config.toml
n_layer = 8
norm_eps = 1e-05
init_std_o = 0.00536
optimizer = "muon_variant"
train_tokens = 244400000
MLP neurons of a small language model. Each row is named by its layer, matrix (gate and up: input weights) and neuron, and shows model dimensions 176-303. Each number is 500 + 40 x the weight over its row's rms, rounded and kept within 0 to 999. Numbers have three digits each. A neuron's up and down rows have the sign that makes its largest values positive.
Before each neuron's rows, "fires on" lists the tokens most often at its 100 highest values on Wikipedia text that the model never trained on.

fires on: " with", " as", " by", "=="
L3.gate274:467477512541456507505527491397516486573453498518530450499520415525484541462484474543529462523448504507538502549437490539479480477561521522518516508541534571539529543489512466490478440533499545567489487477500451587425500468442504589569492450489491533510493479473473587491524471502504541587474524520456525520498451519527541517401532508467522503528469474516461479490488463488450542528442
L3.up274:470502467437509428507482537477509527489567456580529542491501590434505501505438535490456414545517442517501478552487543477545441485542513505457466476509536506524440523484484492494539448524432492531452510472507539467461473536494523517492514471434511461436474450563503564538440429521576443469505484532479430532457473409472514512522485487532480563475496435492463490524486550518533542576584

fires on: "R", " after", " until", "-", ".", " because"
L3.gate390:465467505487449494550525436556447411553481577514450524492506497462490428493508445429549523540436490484565507508475525518454549476535445458495579501546532601472504522519485498468505593520475435524515498516503446499477468493504497543467512540491518501412426506496505473463553468548518454536533510525492429477491522525512463492406517536472476508506498506531500482551539558520545564409511
L3.up390:520498520496492459517460448514563528535454505617464446548451484590508497498525523521538568532503418561448467579515448513482520539590497500515460550461522505457465495475443463497529473476546519503580496516513430540465527460489561501478513452544544440526489560500580513508468548426441504561551562542512479540523490489518515511515483561486542564455525522508531532523585518497552502425501

fires on: "em", " final", " tem", " Mich", " im", " Tem"
L3.gate99:441546523510416497443525480498437524579430474462502472548478555537470476514518471477465561516506513497487447505503537506506507517508550505498493454443495537525520523499449511475497473427547582480498454484393480429539485468521532540515559522447532555504499506550520503448498467479519510508537527515551455436489520455457518472513533540489475539521534540563451536400544484450474472471467
L3.up99:506503512432533440561527516524448587486483512531431556475612509546448499488534503448483571499527478448507561489516566601498552544545567562466470489431586502501526491473555476494450540386484497506429452505493505454560560498491496510431546491470409543476535480527498447486532509467492499421562459502524486497575578478471465518514508520481562552474513541536530472458464401486506558492524

fires on: " ph", " gen", " Ph", "gen", "oph", " bi"
L3.gate68:476442480546570541545513426557442525468524460502493576564549542499475478516470532449488489535560527513515514498522446507486498514522502545472525505560516484531553457538526503490467546505484489502464507485446501523498487478447472490490575567536549579540463516476479460473598471502461560513496547527457490513492505490512505471448501514453504508482492474531516493524481466535547499534530
L3.up68:521482450535493497505540430550493590528457463531512566487520552575411477488456484523462533510512523483523449431547477466490524495477531582533484523477445450541545575524528485516624561412452421517560565492512428506491590512534534468519537498539422503492463414495486478437533475478489532517485429493458512475522493499508554403476482463492531526471513536512435600476583496519513570445579

fires on: " b", "ston", "ke", " B", "ze"
L3.gate426:522468603455495495538560461502539559548528427584580495508555523517563470498579583488514509545520448527532542554470473509517503517556424527553460577499568545517482570533482543470512474546558456454484480453414483481467533488469556485542393535511475470472463474515486453460480506478572535522491457480513508503530536615475539516478461517489426457461481495551566521479480506469468524433536
L3.up426:500499516518573443577515556440494456421479519487527539532491512503419486506514481452443543522492479466424515565569500582524557518418467504534454569485433468544575563456472465508496586508563464493546484466578467403484494469464463479403572492511480498511479489534484545467539485446478518496490520500511480510487450478484500437485478545419522520473454534495525418472472488531516510500484

fires on: "ax", "ower", " large", " small", "lear"
L3.gate497:431570511496425477551467499563463509504505447469575458486520514516465534474474507608463540524489495478519519541570488530538429545496506597481485531526464491493461460433449515585501597510461542505541510571509461535463538472467563483555456550483435507539488470479497457518448472522511494482524490562558503444517566482464460507460539473538465540525545569504582459485573476510509523490493
L3.up497:517477596533479470405484438537476419461518443469472513490504479472558468563524546457485543421572495483585467425519444525488510488558461501528540476475548480605508434533483512505487525443479517516513516522524538474415452425494510505480473485510536485484508480559522478456504462520500560484497540474470472520506549468521491535487452476527407501503496514481505478544574468484493486518492

fires on: "al", " 9"
L3.gate614:517500543483484471482444519445510438478567511399460470473536462535450516450504500530502433550504502529491529522526491540502475522574454445521524512560490485507501506526546530479512500513518486496509467491345521482532586456505481539501455547529525532457517591518412554533446493493519504495472539558568469526429467541504586500508468547527506498540459503482518424495505508418465411497521
L3.up614:449496512521549543461513469421541573570465535555462551439544449510540457411501525475493563436530520497542537547496547541552577495502500527536473508488611492499485510509529443495464521536504593519500554434502459485514508561432492504474467500535490584490546505442449459514516576481483483471481509472532525565546484528543505467525484494504514447466529504581478498446418562521513483433477

fires on: " a", "A", "\n", " A"
L3.gate440:555524512484494504425547455461497442491407567470476514486491500532504464555533488471571451516519525551514524485504452391534474542521462584509541471525465515513474494504520454496504435509510546509522532475473410521482508478534565489566533434552483467466447505523522482569487511518525485555497523524438432392421510560493488475466538495448526527454430564503494502494487482439505588564520
L3.up440:551520493361504547483514523478547559491511537500469468468465501485433503585461507500543459518514511515506495557454510492492498502583469510518554540533516552489535540553541519569493494508506542493412570495513441486492463580503520425473519447439514479500518381463576483461588493464466530472460537516531535535491552539465496457431487506534503523490548495425536434521455528482407558499499

fires on: " ", " instit"
L3.gate125:480524455448494525477430467476541487444527525439570482532521533515490490462524503547545444467573467552504497478487469472563536528465439536504514533425504526531458469486558520548487453519491513471515496494501482528498478522478479504460511537500553480504441441548510494498451550498498473551506444503484558458564493480552484518500523505523500525566515482481559537497441581468523487506414
L3.up125:435510498439525545507495509412480494503533557484540466505585481584512540414528508543423502469549562436535522451523507447510448487513429438514477492526482513543519529585525520485428487492521536427444549547553494502464482471467485474537514528399549536579471448498489523510478504454459496430493513515541497466506444453475480491466512489529494547523492508470512488435463491466550567451536

fires on: "\"", ")", " ", " 2,"
L3.gate636:487510474429567511519551555482474419555481545486523494506460499536435509539546478488547571464542460568496527499523493538481533478459481459510498459542497537516461493500493596520489501611514440525510470498485542523478524496518455472473498455511548577543535388521530546487538473471478544524508474544505533473493534511502490439459526566503499403537468440519519442461505505504534419481507
L3.up636:495521552499580541537513492441522470463475488411577472558411474461470551559519483509543521505526464507519449496512537529500461478441528444443467433521502506531517489501532490544463442531445517471494473527559498453438519470455510514473506430549514506499514518542484529508488504457484534487577469528560471437467546458471535485467560525555431501566529510469502444498517455436505466438473

fires on: "yl", "iam", " Al", "hel", "eth", "ie"
L3.gate190:426502489502527498527470529516466470505536462518507495517489435507528427558504464544476502497504546481516583473579537508488450525487551552500451571563525468524522506430564443480468507467528495493461591483463515466542450537388508468529490501444435611437520514513529527548484512493437533498419505525513472437548504481572502535536514485533586532412531455535457496480540555532586541461481
L3.up190:503544509404511620537490489467465601490472470546540472546507455413582507481425487556514490471495495430545562485516479510498532477434448539555573536490449470543499476490571511441499546447480467504548480493508538545422530561443490488510442497488531489526495542475528505463568538482427434524421510474533586565521567466545516502465487523482533508496487537406509481486457464523499445509545

fires on: " o", " p", " qu", " es", "ce"
L3.gate8:515499530548434397517431534444465508518555449607449498556482525461449440528532514537576520519504548518547509425506499462534535524502469483507473507463572486514546486536469444437484536515543542437487455546463556530539504507474467541503551440461446471500550519556492580535505582509517520481458433481523598535536460478507508497487472516496496481510505504521537568498467531462480444487446
L3.up8:485502532525474531484535493518540496500464501521437531457460500485487494521499456461493507515495550479465494478528509436405416482548477569567438534468545497487435558435567506540461496531498531511484475577491445552528485483481580524513567536488517504485476499546524554534516517524405463450459510496480465505501509540494532510523434431538529531480545541455502429461553496518476479485530

fires on: " g", "urn", " Candidate", " 17", " Jan"
L3.gate382:472521519519481502503470465476511578473433545490465506527498484475433460496451590495565500511476466470519452529445447536455534498528499523427505624449528514497527512512500549556474549538475533494491477486468476471461602554477429440514525469504492547488469564520522515493461456524483444510488536451500556491495453491548540460501517513493519503439529435524460495536504483524514460491544
L3.up382:508504458478481519455520443491502514541477500451485486516441477522520531426506508517479541541474494516567438592551488457451562580556478491540546514492557565471564558497446540532587512473514472541441512497472493526495497532535449466494533457570513495486511572428427513512468454555460450552477538549549518482522510459517463505470504467421503485553485501549508406505468484511463502527501

fires on: "ik", "ax", "rist", " Christ", "stant", " J"
L3.gate245:522529493527432524544524476578483498495485507554534546498547459444534539548438424539526512500496527502445586578569535534480517513473565519384516504481517476559508529503462514575452494467563489570507456509447543590502501489455458415561533466452466515449548588533531431530459478494476513431517475516508502558467528443475515517550435528503506514492456477550540459520541552490499509495540
L3.up245:508496482441453487441525437493495453484512496498494548467503493459500552490453499564540527453516470440497496507507518487436571491497542512520559402540471411600457554510450437518439582585515518468505590491485527525501513524451494546474542531534560539515533484493499470493443435518481510540516420538534464575447561518511595492489516488490559470482568516545562498449533535468464539537462

fires on: "ctor", " dec", " spec", " Rec", " person", " sec"
L3.gate222:496459457501462495508442537491468455495528555537489528530447434541494592448504490537538483443580466510513558487472512433486496490481579549522536518548465492510511495430467478515520459519468476548530478428524442557530463480503496463476523484462544482549552462486527486465446497482590548440519534470518471470498457467437567497495473515481495530443546483459438555501498550473550453525542
L3.up222:492497501562464542477558487535528456530486456449509464496459550472520445459492507453514541470520494424482469504557479536529505554499516474469460497391417479474620545493577457538552491451477489476535566473527492475526502462505469477463469499434537447535441458528510443479555438464588497467470524509497532444522469525534500507521536472551528489437540430502490511500524520487533529567498

fires on: "us", " pass", "uz", " respect", " assist"
L3.gate611:522495483481489500505490509445448476454506531547547547509464468545448506518455504460462565500513496475438574524505523519538591576459468568532507517463559490548578559492590484484532544503536521463489483537554478452529522531548446496522542520532508526458558501518442527564533504544471548521491496497526456475518525476550538445554491489458476520471444488534540521491499497514463514477518
L3.up611:559543502519516518493496460542524477553465576460508534467463476533445536497552473472523509449488455442469522528467534516520453457537520430555490481472472539506480496479560465517457460473557531503554555523461495536488511523560434502466542564474542525427601507447454477440472495457485509494507486478475493496537468488491461518548510568475538531443440378497465516453532451511537586467502

fires on: "ist", " has", " cont", " dist", "ans", " t"
L3.gate493:484499500490463467538446531516480522462463492485564498475475534510433504602554465446449529504532529445473522530412505507516551506480490513500476425446440531436413503509470444536487501546490515524486461540546464510540548488539492417470512504523445527516553483531547506535525491486524596488506546480481494578536518440463516454567468474532568431472451513498540448518423496486477462562494
L3.up493:542473548466507434504479586468479449508469475480508492486505589563515487515481454488494525414511444496471502537479503523474538511476521611514484513525468501580500520494510481484494465527496458543466458581458521495526451467559515484563471472450504409501535495483478541503477451535534480540523474448526513549567465494537503459548498459473557385503541477534472522516502468463504474492499

fires on: " The", " v", " for", " on", "/"
L3.gate217:491492481490456459481519516492515551559488521481483457467471546450445535545539419480485539525440523468452487517461504451521581530481472526550487510468490489458443566555502495478531444499514570488513519514523550444452477494543462458541498512468542534507546537412443540538536469572490472443511418464516521544536461549532499457433488480571518436527534492506569485495503573463561576506504
L3.up217:554492539569505509525497551460591526600525453415489589528499500552560459477503483491470508554632526463513509605484477526496448495513503484475480491524529535480473452482501522512407477483500501473501500475499551499511498544513509402539502503499456494477488554474479481430389551556518528439542542477521531488466527478553519548483520477530582482482538517459500465489583515441503483495517

fires on: ".", " 1.", " ", "id", " New"
L3.gate373:508470439508442506570447517517498489456529501533515385508547480499564528532530556522511501432446498533546466566482482559512508468474421527523488506548449477534532488502489491481448491542464482468466542506558511531525474518495516498519470477455516462485581514533462529494513486529442471466449529449506504548528509420470430517568413540466509454520469499525519509476434530490559489453438
L3.up373:473456546535453539509554488464463529493532587506511526514561546480443504430528473465488585457564532532508462449474514494473479433542541493535515542480503484487491497532479533515538501563530514491482429485458527502466492502472534479518524447465504521498453431483559485426485455444505476451464438533410560407603502454510511486458583454478552559496545483590444495485561475506482469488463

fires on: " for", " by", " respect", " Reg", " ext", " with"
L3.gate558:498505529458511543479491490464453505470431511497545533531524516543483503507455496431474497518489507583422460476387509414478509526537520491581463510573512500504536480505519453479540512469524446539457546500516512467509485468513493486496522463490503528416405528532461568465514469451543569576499576533550486480464505477472506546506521464441551477465515469476505507467484452511512637490482
L3.up558:507476474437468535541536535494555432487521485481463492515565484423503549510506442486487547521559512498439519465498440500464540522441495507512493446465517558480494517509506488431519490480540544490482528498524512418486426538483551557471516442413541521493528510592577583487463553499473472510473537486471482517495547519535545487521445537502494513517564580493606451534531450405549473567579

fires on: " –", " ph", " Ph", " Mat", " as", "oph"
L3.gate451:417465586546491489492521489498406496503531620512566538488493517523460465560515523401494543440458486494516542482517524490476483468539418539451478549498485397489588529550521561560471502510501495531533443497452502525489499520486574490474454518544451571547523421542507490524510484493431477565563548465563460478527531535443555527537531482493561464484563472459520504478516512523467440596441
L3.up451:439497535485500505479381440493502464581426515512563494499468435410440486446548479512493542546499506486477447461543531458489482483556557526531513532526493508535555526518452519455470469518417456441524510538405466470518524553522510513496513448549480488558489460506475510431553494500502542482511508526508500488464423431545621448480481540505526499532515476492518540426499511457473516495489